{
  "n_head": 6,
  "vocab_size": 8192,
  "norm": "rmsnorm",
  "norm_place": "pre",
  "bias": "all",
  "lr": 0.00123,
  "weight_decay": 0.08,
  "decay_fraction": 1.0,
  "decay_shape": "linear",
  "doc_mask": true,
  "steps": 10010
}
MLP neurons of a small language model. Each row is named by its layer, matrix (down: output weights) and neuron, and shows model dimensions 0-127. Each number is 500 + 50 x the weight over its row's rms, rounded and kept within 0 to 999. Numbers have three digits each. A neuron's up and down rows have the sign that makes its largest values positive.
A block is one neuron, or neurons of one layer that tend to fire together. Before each block is what it responds to, as a language model described it from the Wikipedia text at the highest values.

Last token before delimiter. Final token of a short item in lists, tables and parentheticals, just before a comma or closing bracket, e.g. the 3 in 1919–2013, States, Jive.
L4.down419:541407397517524437443432444474488495446528488582484511525457460463459517438498489503452494536499531511495571511495449442494454525542505471520506510493537507501448519497550485451481540504492474496473612591467464493458459472475504428408554512416576512404485502527557500572485456435545555465482508497436555542490461546524535438487550481475507435433516586506528487428481496471530527493673
L4.down930:442517510477517477524512428605496457486542542521553422465489542489459418426510460463511432405530431472544550493458551580470438521523485522536460413546425486543450500541537449479417389437457482638399509563450494493531482531518453527474494478435510471487457458536512475450411526519481539465573478505574515578535510516530512477453486445555412467465460651518528415480528470546452586486653

Line-ending markup closers. Tokens that end a line in wiki markup: closing == or === of section headings, final | of table rows, and capitals starting a run-together name (Otto Hahn, Byron).
L6.down172:563538501477496462441443510467504361510564440445489588505507547494487521456433567486539551480463472462524485573560553499518491443479529505544554535527524574503481392461427495525557511483518438537503482594389534509489549452410546556406519492542443538541425450443475532638498469464419531489545472498536450570452446458491495576441480435461543511542532523523610520474480541552561508494683
L6.down336:502472556437628484493550506632448582497478494514433533499511468575542420502493436541462462485507472545505527507593470429527391582606492542378532475502580505486453486401456493450444497512507483460493428523571478517532574502535476598498500492500530536543541501530562490560359447521480495501484414517515631420550493436463448510516500551403501470564562529562379440491529523471470519555281
L6.down427:536598486553523459481452559578522473530508473506473456444551478496496505474506435518453473564515457564493446464494538460576465518464501550391613478458565433568505567518577471459456370533467546372503511479541426434529473485487490549528487441504537459514466495572539561543574475386462530579547555506406488480571523479560529493432399455468550519431550544437563513457475486572538480442497
L6.down455:455456559550533495551527420387519465469491470608453514527535482430466566443490472498519558580484491595475473449543455505408402514591575476494474480460488407593565587480512554598513468479598529447485560547471449520533417601402424585501541492554513600476476461538502551590482485463515442510485509528530557533519522448602590371499569551432499461451412488519424513487518471479474553482585
L6.down615:406513472525442504619574503506459456600585450516508410457448455437473563436451510562508495481522487519419523488565534507516451521490550492571577572437504470524478483459531468504492422477460450485441582547547465611472504447524478553468486485525516570530476550505467501531463567548454546510485407472522471480551443428449548465496456461513576511531520507470461484300490450561515550535568
L6.down772:479427508435360483591627464483479559546550483547600589476420422536473495558492447474479522498479480471504479479426505422474446493549497549442603466500487543484534519579452475538486487416470547457517481587501494498449502420506502492509493552569462534527439453490488519544348480511517539458569576494516476544424514405506422449434607512538512508455561524557484473494521507531446512488609
L6.down822:517420522555604518512505498563483477547510490525490480469403493547401566569561541513422456512444524415466428552445549496573463481540459535526542544427569454526494419522492531512514459477413502496549545515535503498483495437495592482464524610454649509418473531567517473366456450545520527550531476564519477468461488469577563454475490435539456434594553509439453423576510532428476607504575
L6.down974:524594453515545553494425473511545530505476492518451479503546591479428485490502545540581434485480426509452413419540491487449419472571569532507450600530532443511568562446474566452510481541564480520503502464535426560535603503584518509436508548491478479460434556517466523537550438436601425446346474500425564471512483540455567599522455527589491491545485536516505498460519398551458563449370

Initial capital S piece. Word-initial capital "S" split off as its own token, starting proper names or title words, e.g., Severn, Same, Sutton, Seven; occasionally other mid-word pieces.
L4.down15:512432457552429607576490576483553472539466435541535427437507472441566402509561455538450467514526534506542460456474484535511495407570395526492510496469384466473457515520615564485438519405460543438496506326584514528492522451439557485488526430555506523506463514490524558493559596439544472482459527472587485460485518439516503545498461524561479551467493502475499494520529519572464437528475
L4.down362:599559437448553511597516449445509527501536551451460470446444505457440446513523472440503422580442482501502413444522415534515456515483419541577403490543480528447519404448456448452579606479498387497588468445487537529442388498528602503502523513481417494488461491435558537501494539565479510469520499476459480473436387514389495580482495637505420428538453494430422540508506551497511505508415

Proper-name word endings. Final word-piece that completes a multi-token proper name, mostly personal or place names in lists, tables and prose (Hof-mann, Dar-win, Oc-on, Daug-av-a).
L4.down352:373569473537534514558477541491552368548558469419447510393540492548466531660442523502562494524496460555533470556467574442486476531467584464484452535480518516470427480501519482506574488471483461473486535465493446482502494471474562538457464536503430495486561471449538506492579618480501439486575529426457495494509536582466458495579511470517510513582504527529434408470469483539400574497564
L4.down689:479534468529436570487444372506534518535515538557479482482474491451522424505512563489520536453424489477509458487406583487447454489543510512615415431485516459525458503358440454378499515526450470582597465504563522568379471509476519465601528541511487467516480500564449557508501476442449568484586527472478521475483508460426501599583443464461547523573406525452542442546445502525423450475501

Mid-word name fragments. Short subword pieces inside longer, often foreign proper names or rare words, such as the in of Dzerzhinskiy and Ichinomiya, or the s of Kuznetsov.
L2.down87:515524514463469426510538506469476565482395468520516457425431499532515497504494501464589474475476500459455508543534632558506518496489511578534511485365488464566474528489490482543447487531422515519409507523504443454465510445629470478558472516484529507589526450495494395509475548496469519450536490520501585456547386515441444515510447484517538479403505495478457467517526501558444490482487
L2.down335:498429516501608508479493429403513484543450418514580550505452465444525415468474513419438479520466441562518433481463460521556475529464511474531559504462480472391430580503439522487547428523540536433512549370592501404570564476541515568540601474484519489500519489498527526578456521539468477523526543540526473490571509437466535531515589476508449501464430575544558435553495428531483388483261
L2.down681:482390528514506530474464521447547523545568542434523499573476485540423507514482443557481451506446551489555583474555507501490509528413573469458482447456468467499521520578480514458618457473504574523611544499519494479453496498471531472532464544488540520484512535468441534546515494514465566564583502545467535436488530523489534517541483480500434529502503503484456460475500426464572457508426
L2.down909:494600546441547523519462437530453494463528394500560495463591516490545555464421489490570499526509492552478512542449481452529419514600514514460542556478504506384437560417444560501604450477522476441542420492431450442469491447516569500493531525476461491458409477420435528470525442513421492442543477484510541523508513524564450461533481621518511432471504440566489451524391526572501428484475

Word-initial capital B. A single capital letter split off as the first piece of a name or word, mostly B, also M and C: Bharathan, Baylor, Bishops, Misfit.
L4.down517:519569526528564507497408573523445463525454389440612519461405540499449552557524531402497564519416457528473526457508444478553470464424597448537538472534508477496568496489479572433533462492509473495589543448506577509460477518612546490424511535518444506422460497510524472510464515528432509588503442471453466460482513454467503465496479528570643524553406629479578538536483430415555559435481
L4.down732:589488499445405504434499602580471518442601518492608516345486543440451535500427471587486443525539456624529493469471524453575485456469467473441459453428478497548498458489540546497482453578557524451602508423511464517505576469594493476445445552508566510585477415477560487441477544509492438464546474498422503595472539620413458519471560505537442549515555470539499606489403546572539572517506

Mid-word fragments, foreign names. Short letter fragments inside non-English proper names and words (Slavic, Hungarian, Indian, Nordic), e.g. Hr-v-atski, Kr-z-ysztof, K-ov-ács, Kolh-ap-ur.
L6.down155:550579543499496611472455524453444502502497472483480457511544537459508559579496442493530568501586530403420554508558500514502427479537486464451479473561467545484474475373547588502495485501547425577564592513391542515473419408600572370522533548501465442488506557509486416532544487524491587531435562509446466503545482574508573527448477505539468515433433493468485491599478459505470481477233
L6.down233:519505453471524446527438472487526529506490474488512440548501506537488445453480399514486540472496550559491459488529467483545457467487452521605444574538543510577564516446470466473481470489466479499489497420579523564608576514484538526415421514523494485513505399483444513505439523534554562464510504516422563512554553453404470525479471530526371466517519484386466472534449462542432541499600
L6.down385:465421529499414503519486558451467485531530526511443507530500436491504514467549448442503412533500459512506547444551592577446517509557542356438494539502471493554551563549472432536454488506523406492511531493474488544432539510468588484374572533588510492494531540472499437511551495435534546486559461581496474466410484454498490535517548504441439557562630462587454598514539589506504541518506
L6.down394:517519499505564544514521418422566489511548470517484541465560524483547512513430614528531585458394445539506489449425490519416534538534467460507493516496567561513556490627502416474501533548438456578563548508552428496577556486516537555517508474563528508493635514516419538500505446486542409543492465405594485447513466535496487377487551496436460518501489462617433486474469516513534532482430
L6.down713:510524533493547443513562506505541525468414427511457404459486444452467459494535531522461529462435539465509524459449448561454420568503505592534553582568459547488499539489548382546495505508565467482504469492394547547531450485572477525472486506464587478436446489433453465528607487572511438441488405469508438528597536448442459539429599590432531546463440457578444488572489490457416486519497
L6.down726:513463524500553465406452455514532433453556492459540537441418450521483496579488430528508523443488514520549420535537465587515469562514468516496470503508496464514635510475500496413522522435368449491527524489421443448552497384440552464536507398532520487468530542548480460481538425532478521542587555432585497518490480488488412482464548497437557596457519448514550468485508346514431424453547
L6.down747:504457541404495494480558486490453473496535538480429513458462542500515478492561508424527520505432507537540525441595477516507487501548492514528504513430566603415496475457439456525580547440420407498372542539439531450468490482503410526483497456511599503546495563532502537538482429543515431491548558493566472547505525508427450489473455549408543492485502526570521478458570462405459540468217
L6.down765:469523534516437605525417527540605505559441490455514526475548463480456517494403509498515546513552560581511578509582499385508515427560521433512564458490497473453499465535470486536547391480458456503566532557503471536508428507517475478423499439477602564497551440539499455514521451487423515585462482387572588517575516462461464453556508502486481572430573505473559457582434535556539506505572

Mid-word pieces of rare names. Subword pieces that continue or finish rare, foreign, or oddly split words and codes, often just before a comma or bracket, as in Lem-os, Lü-d-ers, staf-f, or ISBN/CAS hyphens and a year's last digit.
L6.down106:541479522512407491489479527405483469441502540464538497417558589587496553489437494516451478606464415508515493447484451493464529391564485392487534498436480452548488487566485484509402564553566462542501452524452538387489504497566553451464460481540489587462505515492521517496451489454518498482562570466519537418541517502487508443485482544510469500491480525439519440567475479528411489518549
L6.down257:444576597485367607436401532518461619496435571479545545540502467525516510503556397575568554558552497537478478466481454462460452556465600437444503497491490427441488538464489482476664492631423484429516414449447499511489513482459506465466485471472515516567491460542529496505559430596451453494553479534564512535559511501535528466425537512464500465498515574469541444527494559425434588530438
L6.down342:531494550504580506403472490466383462449496544589465578455494460519529471469482527567569500486546482531562531502487430529505471444543528588486486456580540526464455464539460425505449498527482510475537498505546467508467403420445422522510524517430519561573578429502536568487587589575505544421578469510452557502550531424536508527433483524389519578510481492521460489488542463508393447582657
L6.down374:470491426447622528477455490472394485386363575423563473438529605470536597497497497409399477596451457574454518503523507547570512560471409579526566486502589507447489505542477477531547516512593567450586491545550532430470513475520474457447565503411487553491535534429514569524516465404455477556453519521469457588527525537513460508426497562500469447465551456427520464544514507485563563492571
L6.down395:473481476405490460564479432485527497414496513509461565508416586517490413480485457546582437526470526450415584486468461470527416462496504528512559440517478527538507461479405450488566492544612610610550479466495459458486526534457533495550512463446456446425476515414510560481520463430436422432559487517537510466450517506465525526448413532521564537488443385421459486519451436539452467510454
L6.down407:461523525504477347541519511494459536525459500501524446436568539585496566564441612469518463540470495495489496500548600593562448517550427482482451458489350471569403488503569476426430518491480456552433464518554461555394483524483491465596569543534434435430481478501483472450543490562456543425415468540489458521517603601529508571534518591478443547541431502559502417532383567467410487513525
L6.down564:529559411472461461513528477467501432487483499468501459413485514496528423430550514562496437514518504491522639591502486528548452507564458492449549422473543539500489554519516446499487519519467636487511522465538429543531457478482508540536447492409463539514456487456502489451628618491439575501472526572420469487528604484478509499550430414474526476529368497475450463527515465526529504476685
L6.down790:550539498488471589496505534424488476525485511451581407439538504471514473475495470497529485550455487500475504622519549559560569451464491492546528477477508466487567442496543514450559594492492581612559534489572419459526503419508547487588531449440454500406530446412637429469546432462456546521499508457563511523491444573544515523532448497440533534559403523436406406617478515479571527548499

Word-initial split fragments. First letter or short opening piece of a word broken into subword tokens mid-sentence, e.g. s|tick, h|indered, g|igantic; also the al of al- and an opening parenthesis.
L6.down83:575473449502441530521477471487565547438449536450557463573461450575584535482502490561613429555459593538502448448458597563634500446495473539421626474518462527508520537488500484488458537544573465501559549470515451535459505527480556453506454496479545543485500445488409578459469533540454506481455550476557534465515494499500529523507433496499393561602536494490501436588502490427486435526535
L6.down144:496472460454448533515421442566468493472459479466609345483516532534459492540431512480475478487525462506493562493491472529445407558523551506518504527581486498533448518489535487509455442495475571549503447487509464441547498562385460547463552505477611612454474499594477505471478470438413548448374550441526388401495500528521455530543458559503521445467561450514478515445501506471484505476588
L6.down368:524545528516450554526456446519552579575464464493529502493474498586487509565403479420495507452433460427499465517508493417489520549478488536470535581599482463594582484563488428460510462517469399577494531362566467494483450521437488522496452501421598554453578486450515527472470529517513495528486519487473550527539536527521496578488565436475478482528517456509456496454524469418524531461454
L6.down530:529539522456621444386579523527455558447534469618431525459519430513428493500498488529577530532513593511459462502494549539595454489386557567420465471439446486486547511403512517522507415531541411525481488537506463481503620522498487526581471562473481459495505562407557522529522540568455477455536380504431522508479506535469534541533606562588466545422440487462441531538561508536527540476409
L6.down613:436522443516450439511540515538462417502490552466509418467585418486473417489498602516541599411402520568561471510527549559595441506481518458486477556516508442531486497548453502416475598496547595519633502516425562530512454565505500480453413494471507525491511478421437456515482479522454501423504501460592482509542464507486432531519535535434499398516454443458508485508542564534543443507398
L6.down648:523521598486560390467482521501464551464515476497504513596447531511534541462477518468416442539359510575491517364491497552451488478437519533485493476454562519515433464553494488541547465477533409487528524500486520504455446549518559621494519555515522569471475522494469422522507488559460477381551572542502534420441528488531436477597638460446520540364493496627526509535544512548524457504367
L6.down673:473496539546412501560509531547497518560459510536468492470518565583514575562447506413603478446492489572518479482448484510601557516486463471389482477434486510475498554525481603474501528513511445424506469454542603534488467482489548426582458554494466449498583477493633532553588481500561426545501523463468539455525479527527441553475491486467490547536560518587555456540394431474526483424481
L6.down732:534450525483515494491551511467403549489516421482394493473481528566451530461454514532519528465546477449545439455588509468495472486483503491408490456454493529446479442451579523528505500596492430493560574515486491519468482447548566520433532516478476503507469645476394540468512440530479496512546606455535460474548467498528481521511423500579454556547509513444423514455511514463546500547366

Word-initial fragment pieces. Short first pieces of words split into several tokens, most often a lone "s" as in soccer, satellites and sung, also k(nees), j(azz), mos(que).
L2.down103:530458520393405455517506443527526509513465439413554521416409455448398436576391544510455488579452425487546444517485439533540538436500619478462488497520482590494505490472454524546493445415488450536369540495405548536507521446459560499565550522517485463541450504560538454522456523494521513514553600538411481467456488371624419558451515464530526562482447470579510526551413549652417497501418
L2.down111:470489477472488538471454578509504442460663589479544446519469517470438500467433520492457517503492511511485526445509536408553551487434501472486545544508495482564513532538455547518555467454498548510627505472482560613510501446448472523472523525457527607532595513552499436452386537565524590491452489487492527420494399466539501457435480456446495522387489498492532485456620396572513492473437
L2.down119:444551501397576549503478485520547450659437515583465483463519485518467378471487531494553578479518496554540486489452537568448494521569541493542451587532529535470520429581473682581582491470491527457469427451548592531456496608352613461539533526532353476503505493504530464433501408453524550593547524513535521488503519499458436545406460549501541468522437492527508481465397548487560552517586
L2.down765:496508476534484575528464512475517487541515472510452450569466456530402508411451537543440461480457451496438504439501391570589556629493561484408489435549362597468462528557482488403541499421548508578468498496551479555494529446466493419460566465541457514476460584551506521484462601535507472490564444536567554541479498515494414492463459545486501512474492476475513455443542467501487479514545

First-name endings. Final word-piece of a split personal first name or initial just before a surname, in lists, tables and credits, such as Lar|ry, Oli|ver, J|. (initial).
L2.down419:494552510442611498461405423506602477424501423442603466447513490476485530463541491518455482459465557533512485436511499555488451505437505530501498535437523443419482433520449413443512521527529578455528486510406610496396482505490476544551391524465467556535487483526530516550472495677321486467579493578521536565509461479493590512488483472531380526483548598462553531488479446513546473509502
L2.down423:475603500484504479470493428499547434454514472518555520430484441511566440494550568407451500484445439479515422464511491559523457484495517490479493545534517509407594501441394446520560584460471552494559384485464451553476477428427497497469495528474536528430523584572496538520482537543376570477479511547513486528450526533530463547449470421534427452448568465504505519466536447575597546539580
L2.down951:517648510472575495529562481564581482492491484534534461497478487468482522503555588468472466433473457459550484546498501509526530472466496436484597492495487486431441448522386431597560597513533484488538467520418588474462485515479529455512519533439540565460484496498520581491456490575412543469449518478486507509499557568550550553489510517510490452383446514521430450429434391436504531508628
L2.down954:465581442503644481500518455554511529468525466616533553467452480474531512584486557492532531409546517471413473496486544469527460573496529482506525503498506559459488513560435386558538583480505481511590470552429583468537518496490538508411439599446560514462514582485472589535526442544433573510491490504552514499482527548541511579470496485499360411506471521457561502500418463445499541620588

Word-continuation fragments. Non-initial pieces that complete a word: plural -s before a comma or period (tanks, costs, masks), inner syllables of Slavic/Hungarian surnames (Knush-ev-itsky, Ferencv-á-ros), and decimal digits before %.
L2.down35:489518564472483441517488387376494474568438547415462451584476502543517575552550517476551438421539502525457436430518476536378409468455515529543465557527464511489475456580499422468459559551550412487524498507514481544553499511524563443451556475450528507579582484522480530491574470493495453531575527548458416504549505530492557495553551545383551496512413466518574502429489478451491486555548
L2.down75:453581526529551473515540527499571502483467523524491496491414469518423476530397544515537491421438539488545457511518591525563450513489497468456632567531525512523450551563533515488483435460510433532506496513369524459510416445469490521545474551518529520557537591569523475494467441492539507495594396552468471456549487466617478573543572540518476383551458467520376464603525534501517606644501
L2.down169:474465524513388436476535484503570501470379546505510515500469535554438419485505566465432508469478488443582424516538482539454535453545537571549505497516461528511475430422557538432470482529496600588513496486553458478514518466520435524549403467497473474515512497540434508517470556482541544522488606516480510514468490535568514538556539480590526492544522474519523478591469456594479453514535
L2.down551:550460477605542571472454444506511512583480510428482465522505413472489586445469508523441525526427560545520488558472451444496508616556537483523461518483637542500482464485539504532559435472490506515449401532429506546592593503496533583506516522536565509564524504590458497523489512455561545538562424497514502468416519593602485500416528475434476502438507531470513479530431492426578477529421

Table and list structure. Line breaks and cells around section headings, table headers and list starts in Wikipedia stats, charts, discographies and phonology tables.
L6.down299:543538541505529478436548498415503461526520541536424513502494449501444448415499463512492429533508551469481482500515430612510497452560499556601399587531455495586460428480501535478508490369474442442525443618420533499432509553538502565465465469552471500462478495442528544429462532452552534418485514569490479429551428446500502425558548464520536583570514499517479470558392462543550419481682
L6.down568:561488568442580523508574500485581464414457486491531552526448564503468555501473531609583565566521494497504538506382514525552576529463476494544504546384494564464465484440476573567449440491509486491525448537461550488455523464502529479547557498516533405422455436564507554566567429549471509546552498508566448534488508452561489433483496488607506569525512431469490517504508487444527451460427
L6.down703:575477429426519426523519504597511554558547433510509506492504522419477545499560465461508505466502483525408465554558543427516577453524465472466470517522514478531533477583463501530470496541558416580533521488470489499480521468489480437473467444512543533433481468579467540545467520578546583497535498385571445411443410527395519531470484560429531428480557418572522471492512470466453466515802
L6.down794:555526431522586587537557521488532472538623533469417627466503483493629627433559522490517555449501450527494557552518451420496563510486454620504488495438567456476513540548477472567555548443574546427553430452487536471432506489471522446553498486377574547471505414464460485493460467550441522386494491533472501476512594511586448504530443448426612492408581485458519470427410439478535447519571
L6.down825:491522422505424457497462409531491498434461514518525548497456541474485491483509450482456482450451514464548519506568455512467556536516565494474405448609531419442526505484390430431486548508511522573481506520547523506450415599503476455538427506529491564561501485549501434562490508494501497440515429417478544486579477463443503470591553465533560455443369455529498476421425542517462526496573
L6.down854:554600503511514505550475448427519509438489568364554522500480555517537540500525473646486496552496464609449522457458478440538511550462477497471364553408485489481443545530525495564516604449458492572533567511556473540397485475536467519477507551455511520420516544522459427521484495429457508476479546575530504514425529497558554587430562482481603488582576499515546517556505465468480501449772
L6.down886:542521411576498451539428503559590489535482551485513459446533567473402529477497493546583497552465503477484471323445480393479529462590506435529469499519551518473435503506562605481520501497470432472442610471488536580512520557557549481520485451624428475439524523528508483609517611463460582563450456530544515529567631433542528594443512523521474371504543495580465504525569446546536503480539
L6.down951:511405548512553509504493490506503522465493543546513568532526462455443432572554537482506584494461501418497641626444526477531432597532444460481463513484467512605569474478588501507404538505520565524462553462478468496555462557586501492504507451443518469473510386499471494527440452385461489463536426610474608506454445491540469484487483566456565500460610465512525607490584525495523524468563

Narrative clause subject. Pronoun or final piece of a person's name (or ship) as clause subject right before its verb, as in "On 17 June, she", "Kendall", "Nixon".
L6.down102:419524506462508551494517505439532504547555498436498465479501600375597534493536469480487485507476574532491587490547543507435445433499474519463559517482563557568460463535506427574536529520513501554486567575474530497459504427423515494496506550536517528510507467482488523534516505556510515474460592550461549525452418487388410473400513570400451464464559445489438495407445549458476483563571
L6.down315:437582460544382546494524494498512524476475549482527519516538596533553506497580550510465475465528573460543453536593468474501478494533490414463537503480491533535482556515461567549433550457525534564472466529506615464453415447513487549550447606441446437516536472368520606492517501447538480420458516559531451561464492539675465482522597389493466536446451540515489479510550520517571543532600
L6.down391:420536561550500414542542447507532500593479542514509493516545533466530525443510485399524485531494640581465586518458437482497493507503483560457501400489521469571523485472506538390523515537505564596427452484535468523359526475484438513568537520495511500547456495446555464452503539498543467556466457540561431533522521504483493467452519494482424511438437514457596461523554512502423498513594
L6.down413:504396432529454525480459493476530412500495555519536566551586527445503362507528444548522551437484547478514487505520511485454544536581562444551479533554406528497575497513549503530450603441553452509489445526506516520538538462639539516520512489560508485506521491653467453468472469422520565509480436517402538493539510526527503496476645498524479553493441529520430517459434412547481563531314
L6.down499:529566534465478474487447539488532469508561582538559506371494463513473488473435503492423557476506515507465546600506458568527506499465506473502466518459511477471454537500492650428458476523497574443501428414493646508453486461513429418544555520487488464556512513466425455379471465501457627512589534522421473515504436537577551446508565463468568412471516502495534496523540485446503533396336
L6.down535:459471547374511546450530478531516523404492426560539537464437472477526517480568484411550418504445430445553501521463465580541452397372567531484503483498494516474547418597464542541415447439467460491495430507461532456470471502456482481543479443435457459535468532523504496512432474480493475442470558432498514505468527464552458518460435487469521506386370507448501482489470421414518433530845
L6.down750:521547514444542442467473519462381543512497495487529518617450449564461415427509474526471516542488475494506419459639480421511502404495487458563505527561507419517537556484487416527571505468478501425451552507463472530518468529469542538517520512560565465506529567538453445417510559622521573487456590487548573507525556512559451475488404466488410427481565564450539441463523409468404484556408
L6.down984:463573512434531457480489621577450530462455481559579480560455490577499466539451518422509515459473426470592510478445479463479531543441480568528465459531465530444494414411459470451493507443509510511464470485500489460512568512497508534584528523501392442495415551514555464552467545453428409425530490497481543505484471572538478545569412602523537593515475500512482503578454462547523488522361

Section heading closers. Closing ==, ===, or ==== marks that end Wikipedia section headings such as History, Biography or Group C, plus line-final periods and dashes in list items.
L2.down714:532405468480463439461509341497501479511549512493459466528543509459434420455356570504538519518467459483393473506550457561421511479529534493592506477495515491523464525375542538431476542519585507462430604519488460457484522452422481652421467444498531466448437497565484467511462454475499440457502447538528456502530483555481584497543542554461510450494527517433484446494502486549464437482542
L2.down812:529493528625457455443508462501597515495476386433515493526520467435473528521466493452539557451490441505472449580445541479526490445521521546425445544491480425479486579558447488478611438490504538538658511487493490504552497497432549527513483456429562481458544554463457489487507480517528506541500512490537526505541502523536448450487552515521491510513476498465454511479382509557556483481947
L2.down938:428495483492615505505466451423502481439429471493529534543443492461511516450490420602508534436467569532506441549554556424519509562520459410433528570460527472567476542528473557570585490523446509469557521544491495482528513481479567572491589527519614599545500473498561583528484485560537525573413567512492480483545589549547507436549537528450520510344532460456547543489566405536559524482680
L2.down942:486455468473435553546497349544492493523478484541541503555412517413487342526487486567535500587441434577525562588406562446506425547463492481434500527502482523425525572594472519428490447495379522529481546513537509513384557528519492551516505413474549438477495590534611525510495488543536436475487497574448456535462471484571421599444523549515480498539498513555608528510553518475458561561503

Name-final subword pieces. Last word piece of a multi-token proper name, often a surname opening a sentence, just before a verb, pipe or parenthesis: Bukow-ski, Ad-ams, Ma-o.
L4.down42:542471567446541476524466501480524488441520414449493535400538502586464509452522537516473587450450501557494545464494548462495523479496467553474417536473517607501481560448552516516470538458443491485465531565425461511454563494438585428464451523565525551441539469479436484488590478542477473524577528475492496478456464593490425508602482419466516477497562436467471456457464576568457545489629
L4.down492:561532541448659451521500525530479534399542433504524464456476445533514540505544566486500570485435565568560581478504521494522474539477451510496449525397563600537470453408486504386517556475394397562493477583468481582441458489494481396521486529466516515527507507498483542486563461478434470539488621501490486534567611518564402499478442484481537469409528561435507475453536438409481548509550